{
  "num_hidden_layers": 13,
  "hidden_size": 384,
  "num_attention_heads": 6,
  "num_key_value_heads": 6,
  "head_dim": 64,
  "intermediate_size": 1536,
  "vocab_size": 4096,
  "hidden_act": "gelu",
  "norm": "layernorm",
  "norm_place": "pre",
  "norm_eps": 1e-05,
  "positions": "learned",
  "qk_norm": false,
  "attn_scale": 0.125,
  "bias": "none",
  "tie_word_embeddings": false,
  "parallel_block": false,
  "init": "normal",
  "init_std_qkv": 0.0176,
  "init_std_o": 0.00345,
  "init_std_up": 0.0176,
  "init_std_down": 0.00345,
  "init_out_by_depth": true,
  "optimizer": "muon",
  "learning_rate": 0.0102,
  "lr_mult_o": 1.03,
  "lr_mult_down": 3.0,
  "beta1": 0.93,
  "lr_head": 0.00564,
  "max_grad_norm": 2.0,
  "warmup_steps": 200,
  "schedule": "wsd",
  "decay_fraction": 0.804,
  "decay_shape": "linear",
  "final_lr_fraction": 0.0,
  "batch_tokens": 65536,
  "max_seq_len": 1024,
  "doc_mask": true,
  "train_tokens": 367100000,
  "max_steps": 5602,
  "dataset": "wikipedia_en"
}
MLP neurons of a small language model. Each row is named by its layer, matrix (up: input weights) and neuron, and shows model dimensions 128-255. Each number is 128 + 32 x the weight over its row's rms, rounded and kept within 0 to 255. Numbers have three digits each.
A block is one neuron, or neurons of one layer that tend to fire together. Before each block is what it responds to, as a language model described it from the Wikipedia text at the highest values.

Responds to: Table cell starts
L5.up14:075124097130114101119187088140098104084154081176122085131112134119061158195152093109085176117071101103119122175158151100185108069109060144158161080204051110102109145132128079175120100154127163079157129156136092069184155149137136133167099138122171161161094122103026155121155119143061164131176112122106064142085191095102163096140129124097153103162137126119142146109068111126145124113130
L5.up142:180093075133174164102160075103116124111159082124096138111136059155145135128102140117143150125161159130122156087150134110175088107109159147144115115137126176150177087121199084118135193143173097152138116130152106138090132114130137177097156069167113142078087151091117102126145161144154131115168148131148010071174132182131133147132091099110089137168108131116145085102081137107155164195127
L5.up144:102099116115121183142212116177106157068151136108132099145099150115077060179137135067148149108159137160127129189154114120124112155075179117153060141076108123138132103158123152114092129106140161141111105062089120110090143135142161104188169090144111091183132152075153097047097170147062135119123158144124090140086188173122120133091139174117119098139169126098207097081086136117131165153088
L5.up486:120178155129146183137156063092102124111149124086105146105112180100135099183147158141101132168101169124096150193104140141116169192150144184197085132114073098181150119107168082158088130106118168115120108127088022176116077131142190154147096122137191167138139115078160140120138155163137131135124077100199076020145059115105164123129055115120155093181110128124127071103080197142108130131126
L5.up683:103154169102137122112169131142112120114144079095091122156041075090099156085119126204142175177067100084142077159107130176157094131134147143125050137097109119154093139140099124144108130103125158149189146120116087167136138144135076156135183120117139141179123125114116187131133106121058151103136145071143122138110109127089204165188093185118148117145177131161066100112159113169098110107112
L5.up731:096146170082109128163098111138115106091066181113114100133147112093096125079095127122139082130116139145149150116108094097112109182117126139093127206133099161110115188101140162155124158131147144092099159166097153099095112164105064143103122124100179177120160131128139146171212079159083081125118137141099172132118094106160138126166135145149106112136165166095105065104099179169127145103147
L5.up796:142118131141069081085165079119063098025177148118136144133123135119187151133144084097136183160138131144089126179155134156073155073192112130072186120123087153174124163122113196148147122137092172138150128141167105151135118153144064147107106120142171127188131135100138125180122147187080115121111112093096091166136154171079169142104118183073105140088105144115199189106219078136149138141142
L5.up978:131160108154062159122146134130108166118142114164127067116118080122166137150106111166075137132104143045134154194180096085167139086109136092141125101116075112188162164126104111128126138134156186162143167114111162063145121091139116137152076104124100084150150166137143143124146098155129130109111077156163123171138203133112124204150104132083153163133178140139148160045141162109108177149080
L5.up1065:144146182159146190095158150190072127059108108133129133133097140152149132092119064043103133168132133132134133154112136075168132113128139125082109103160099102121105091147060085155139196139124099147120088126145097166108117106117147087164167154163146146170163140119142221156129116131148094134129171128187085131096116139155111127150109083114095172194173070121145130120120131122129156114103
L5.up1074:153144142110197092103157020123116107113130114145120111193130112126098115127120086109156096071117179090089133140120124105125155140109101163138156130149181143180167086160153082110145105181105125120161173125158186107155100118139148137126154149122125182146143163111187169111169140098129143161161150051115127179082105073160157108134069137170146130183195123087139092106074112043121110110092
L5.up1128:107156132126105169169220125141148093061137162157068139115087113111088104130138080159129153136134172136175082108173103169051117135137202127139143118108163124106141134102208145142138128093137102136158206155104105191118069118159111137149138148115130164105071130147128120135174072093139164160126113168172114093080111140165101116178165203099159138121099164073128102058151107109064114115130
L5.up1150:152125140114106184141120144109173136149096127161136167142053132102131125084095138086072072152127159135159056095127137131170147118081141144144128125140121125132131139152123113120134130134130142138131176142120091114115148140161125148183137141185177169162129074076128082157113105065145136126163104087153118140099134131177158165117104100115144139175123138092111118142167043162140064132096
L5.up1237:088169163100144159114186122142178202152167083063134090115076123095115150114098117138162117164123108116173026174155083112202053159085129139195100145130105091126156105115124148148126158113139207128190107130085128157137071172152100119153177116125149158130070138122078130123144118122158159152074096156163148130129130142126176149175118180130197119170178151089148108147129152122078123129105
L5.up1366:176145133104172177102196122142110121126110111168082137114165082093093109116114192099167151164112126098143085133092136142122127098075137098096136157129150093115133129165110081117124141139104130039135193115170144110144063135103156175123142088157202084113119136130071159145144105114149152147126135137157132139104126113180090107157099155148152100130145089122171110073093140144117108087042
L5.up1429:141078090109131166173157136059166078142154148099108171066105109110121129082118160219182133126132157089152084189104083120122058104105132171154061132138123091162125097167110040096150185136104126094091133090118162102177071097097109114117219144170191105132123177100134126143190073157128113100143144177138052142106120147154179129160100126144116156140160139122103112135100123150048148188084
L5.up1467:146153097162094114074176062137069134129126094126149111159127128113118141170166095116141127178131148116129165159146123156141113073056126148175173115178108142163164133080127161143139142184163119100143127087146111157136126161088079122149150153132181134087175161159145180107174151171102115135112125096132102131139131134098114180120069149124107151109123086140125104104124139165181184045168

Responds to: Word-initial fragment tokens
L7.up809:158102124130081207072119116138114150161113097075087014188141172123135118171098132126114131168133145102132118121114145103092120190128115155171173118192096164142126155096095090185133082077162174111132142128079131114111120161084162082075141147129179126170093162112038109141092099130137181102174089109136116119120123118132146092124165164127146111122144138097163144089155144186075147094149
L7.up958:122171180135122113101108156205085178076124122127094141153181121110107125090132144116131203155075170125169105105169197145147146087149085173120135107201120180108150077127115163153134127093191207107149124152195106115110131085127122139119121061127142118146112157146058125146125117167169096054154143113095109124158149192163102139103153106138149162072083151196136140154130124137113107130106
L7.up1028:096126094177107137156111121163095172075132102115153149114136085173158162122139141144124168157150152138157167086106193098105125151172132137141144095152129126099154174117125157139119151116158081128102148113118163144109119117121142170119098166151200164138110176146085076088127099133144084129143165148062155164169100173129072091150158082131127093076090156170109086093102140143109147056083
L7.up1076:150099141144076145195104132093108157079184138105171114175072131150147085135134103092184158111075058139109077116094152099121155191186090124140181138168090172171149190074089133193089153113157159122143081110140138146125119177174184187115142195126171122220124161129070097093085143160144117146085126105095140110129087149124094133111178184122149141122132157089151125104162114115094058075138

Responds to: Biographical "was born"
L5.up145:114124108156147080087173139110113074160050131123066093204123132051172116084142094140133161171092152175095116097122172135145132077098143175128155145076167136119142128121144079105166142134111175138151111100104081101183093123186126151161094092157154149175152156065119101123150118111111149160107145091167099189122121144118168103113105140147136124088170187131109131094143119032117129144081
L5.up158:103168173116134154108136117213138155170151107090122069155095095116101143138140087126125111097155147065128116118120106136142114127175130120117110175169069133112138109150107107136138104224196121098148116093149164143091155093154154124123135131110112105099146120125116139158103152122082098157137160130139119106113068113078162110146171135093122094195133085140095079073183145188085082143092
L5.up166:131131142107129104100164055080111104120094185133137149099111127092175080164118130149171164121143123125133104126088092086105181133184120067162148165166102117116104155109090174095106096152101116101182078095119065107122150109132121077120138066141177174162095232177136088098127084172059094143110120155110153087153153100153087110179147113139131136162139114174206149178116050125150115159116
L5.up266:094110136144114180183114056152143178152143081127124120145112084103103100140172110112113158108081125130148163150106112146156166181102174123148169144095141114109121136096126180200184113121155064113122151143062121171195111147167140166175168130158114156121139100094180163116156108130106078156178145187098091151047167157136144128154150144126130186099167159139093143096152128123093143109127
L5.up374:098155077144110173096156122116202150171143088103087119080146064154148140136145116130126091167114113185133117120063084110110064132150172101167156160145065122115157104127128095130127113106164125100148074071135083149184163130079117121085160173092090147104111118100134173231163140177166133092164133127135151166098156113127201114097135129161133164082105139109138134113168129131121166106153
L5.up398:089166090121090077103115147146131198112149161089135080126073079131158072149114137072093141066153067153145134079152133190101212183144159153199130112104178117122128139106109156090091114160140133131111099160137148105095151059107138205158097133142141185172132113174085121194092140117106090164191104179105122179121187085127162167174151155174110053045164144151117072164132113180092170140156
L5.up506:151074135137137126134102122107107133184140153136108088146125038211171180167119071109147122077141220148122107129075053145132127121140128128123150128173103162155150106122126181074134107120125120148130106183092183155157142120142164122149146137107139123070122141161130138115176174181147086112095141128110146086138131180066163137123164184117152154124140105116144097140162062116135133167132
L5.up533:106131049221091168106141090163154167140140141124147160099135108084084109092149108067174109152121119146175131088147125097101073143148180154132134138155078084072132155134183119081124070146171059144100136109151158163188134136192085131167084131205141182106163124159169095162157219128154119107155128167142137164141126172116117140146127117177129194097107134139163075118141093129091085108078
L5.up749:151173161166097169076092159114110107103162114154097165109123098122159127133159141151106115088102176121174100138085104140140116099104129139178106117146156194137115143110115152160153163074086152129091111135170154130180157111131204172114152128141181107092146134144147131167183133128099120043197105110059121126111137116134132152177155157166131142107131154147132155132143121181049137092133
L5.up857:147180158112145141145126112079080140132129155127134083074145121089124068179114111135111164112173080102149127142131158170118136183142100131183098120143163160135147141090105147112088157184130056161109155181111105093099138096165146170085146138161143109123117146100073102150108044145200064209174167148126113132126163192135155138133152108119097114125119151132156170198139119117119120123128
L5.up868:128163080115161145126127124123180112137135123114131124083131077135100091122180108188070069134154133126164173129202109103126134164084144182184116122136131118117152155130169178117167108142116065110059153128110120089097170090144119095158083102201131167150183104089138104144139167157140046209134152146110113167191116175135158112117137136131090209171136116113131120146134113144146095192151
L5.up1078:106125136142111132096145094127105189103154141152098112184133042130182064129185121132067147146118111134090154142069187071084151165133116162129093119163140125090172129089130128159124178094103046113118079092111113137158111124070137121127121115152096113121182133122119140121187093120091150127140122147187113143157095151169148153102093134141152138079194170133141087113135139104100115157108
L5.up1081:125127183148104120107080073153200135117139160152128074165129063167127092089069176136095126147147090122162177144121093120100075212110094123192085115157147144087151123072147115172141148158104048073065118140151121096179119043100177119127118096130098151131180092118126081116188131131116135148110103186140117156088144127129117100147151114147136165111154169146105135104119203115063157124128
L5.up1264:192060103138104119195108143146172131140168177168083109116132149110121139125158158120047153116118067125128119136115123134202102108113094117125145106098105131132088174068157142129096095144193150145107116098154180109139116093065147156091132137102089137160114064153169184088120164123108085181129132154120125089152095136143116118157086161123147123115117108158127139105149123167156104142123
L5.up1438:097121105146151165091097139102131113088082128135123153128136118104142090172176125095177211145125148119096098086094116170091173123135169129119159127133102143097110100107075109116174119113094164117159119119147140100094145123104042095118222167130119136089169175136122134188141122129059092210127045106132106079148133076136164134144126141124158116122102146087194118158184097095150110111130
L5.up1478:185130115166147153166085094067143137149207141145125094099100050102216074145171178135068182115135166169097127124141130142143110094105170143155105121130152104144152134045178144176114138135122123134092116138122150113117103144158128146176111137173229118120127123106145115188139205173122191128145140095104172058146108162177122143121134207141138071161174142176076137133084095205117077115078

Responds to: Predictable collocation completions
L5.up45:141166177112146110165115086146112115078111104116154184127106163169193144148170028150092175129107186088160080114092076089122078051154126114147066092097127106136148066098186106140121087100149072095104140134080165169139134117141126107165176139135143191127164190149095137167135180172126119185135082129086120151079125122178082113137112094146122154148105118136155164089128135096118122160137
L5.up92:154133133163128122062071066125097064099124128104128126122113139157139100137164062061138159129146156107106163117139156059122082149166090151115156083148031124148160112153138110115130129085145100104144179132083044172211054183136093126112160118137177150145114164095090131125120145158129128146098088125156137137102085069148117143128121071106169089121091169155173109085139119162122174128146
L5.up146:140174113137087102136152094119114158183133076151100062135110104172186162116100096122118114149102189114157163152098124082072095104104123148105139178159141152144162116078147093193152117136179132113126077168129099091169125117132121115122164087085137130138149116147117128147133178146126161138102137131105123137174104141097165120110153168168112201096116130137114115107144146149115097073083
L5.up181:184197079170071148083093099165119210119108075132140025139161172106138113149121186123113135123157091121117182118101127092139079184128119124162132147156105122141131105145090101164115035091108111105175112153075116167116069140083112133094130070155137150150159123088095166104138134127159125147165155134104117203101072170165141092181109105101097103080130094133096118120104150169095119143065
L5.up213:160142121131122159070107190040086091118196117123114070115144114139180118131098143137077139158146126146117107120180095152124044168142084095078111076165088205158160134185171091147089139097141104114124166195175079121105054166121159090096167150181079173144117121096102150141128123125145142119119121146173089174127083169163173094144115071087143103136103103151155196090118137169127129139141
L5.up585:106156132127138154151136122146185119122072089095117134153095142149082124098151160064092079114119132153138168086161127162160113182102131148141114099125142124093086126150160112169129087157160187102112096093120153230132113116094072154087186094113088148121126136082130142123132148099076180129130141079125068131121112149168161141122104145137125140062119114076109147118117145097138165200136
L5.up637:109109147092106163136103134195108110163122120145100166061165152110135100127078110214140109125111142086117128095186133100167119090106064092164091175147077150150113136156122073102039126079129106126211143123183176126165086125089112158142170124174102160036141171167150132121145131163098078124181139128157110087181094169125185094209155104123162103161147111060139129107124216188101080102089
L5.up671:120092108181139096157094172167095144124148116143130092112152111169167083171175099150105131131140163062107178139135126165146094101152062111154158082157092170135161146158164111108125130132166051144089180160132104120091098095157107202113126100100119141136113087120186127081139091164157123099130119161099120155066110149189136127118108100128154093121062162140110210157117120125118104121107
L5.up739:166137145112123162153067140123078122117101101087126154160158135101162075129178106093114178153092158098109142143123107132091115183140103133147085101163060103136145148129178092182065125098084066091096128135093135217133091174086130099109155114147129122124136117084060137107162110159095133142135083105201113136146081111087123122147100156114160138136111152113147097065053101120151120135124
L5.up784:101138175081136108097086127114107138147099142105143148099161153099185116127212128176122157148098152116167113082182175225142154114111065134135127067126134131126140127148126109121104179089159134157108150103175087170178060207171109162140113129156079170146131142133152110143112153106089150117134105133148152109083103175126105111094128093083139131111100090070173154107129161141122172138108
L5.up795:092139115156149162099099152126142128139141169102129147149151115166139190140156085107086173149109195098128067156071124060151077073151095151093103076120149123102157136183152082159167133125139179091189106164091110196122148176153133125134147104103158074160115149104127164160156154151147115157152125126134129122110111170109157103145097137107158106101107172103151186093169119195088115128226
L5.up946:144134177144115175160133105145082206142116106135152099113163078106138075157081127159029173114077113124178102148171119104123150170129189159127115096144145065132127125125175135184150116089112081142145136154136117138154111190095143126145118072121132158095111151095160164072121082139134088153173126133178139074168112153143135108109132106154163103116177148120063140115180121146129125163140
L5.up967:147195115122072076160094122092070108142102146174144052125101076151116134140116171181128146082124093108160147120110128145052126187160164132155144106169134111148125135135147132167103138105124129143130132149134128127182089115070146134092098110111120114077160090116143171129145124138135070107115152058143060149142217126183099135110120065110125117155183101081086133126083108123112108059111
L5.up1002:152174059127116116123122140148143117139120108096116078096120124125123088155134138184117129093193099026110169152132078161133196167199122124159128132138113131145113144163152099109110056132109071162119152186097165160080131164117125121114144083145145143107122134094097132113135099171138080169175162136187134152152141120083148096161162096087109068100117182131135086147102126183162110165188
L5.up1106:226145132152152088138083123183107126140144173132128101175124075136146104148106080218136144123141146120121143144150128134163140133110127149154130081152133114152191068116183170147105170118181041108104103157145155119099077155127111125074142160139129139143105115146071118125111138179124184158202099112145118142094142105137088149135156083128095120158128155127162159119122122108102087120163
L5.up1499:119109122146132146119170107175097106109129100115177148164092122133149195129093146085150152107065155095160144125130134103094107130112134149189066118107123094120142079184132114104139160141083182174134101104088129157120129180160148157109168146108186121164118157145143081143162152167156156116150083094129135103122156125140093063149165111088114138151126100107136134145123113203114074133170

Responds to: Biography descriptors and table cells
L9.up826:192104157168135113150118115051129196128093162152160089129147120222100141162143185147126105147169171132113091129178126155166178145180096158121093116148098158102110108119095136069107153122188182136148140178147068124106173102122100158137147120110119112112142113163071126150156120106094172130170141122082098119148078123142147117161206159167129139128090103148065120091088140092123114161182

Responds to: Table cell boundaries after numbers
L7.up300:125153082104174183077176114120155148154104152126067171116042172090132159140105139151102150113139107132113127106136051102133128139112098084210087130142123152123185135156123087154153171152118111104130097141147181069123096080145092149149126119118170150148109083133110147118165114089136114105111092111161102160135131091136142133098080105145113144153155172093092138152120133117122111088136
L7.up382:150123167131129148127181155168130198134133102119132109169139079083135118124114086145207080140118089096107103156093120172149200171146141090160146125134155088073136161135199088102106121188115168155162145140134112163096107104099146195092128123090152089122120148160171149099196159114114123164117132152118139083075118141132111139082041163107141075119120110046140102121109107158128128112200
L7.up830:147172147140103156101133167175141177116101134089101122142131136123186112133114130141178107164172114135091109155151131098160198152133101109144154144140187100123112100111107147113095142142132120142148158111044188113145074109104173087146196130232128132098093126143129095126137099129167065083092132121136066124125143184111103103108080076131125133133122096129148098129080128142158144130149
L7.up1136:147097125130124175130178137157069241111191095122146125142119134080109138142120155122114162172110205125100159142106107099123041164071122126113154102146138129121175148157112103185060119155139115158185105127111113196140154147083098137109169120125178117150120100125136139165147135115197122126112132111171096114099161111120121086170096136148162126105126086131119127105124121188109184118164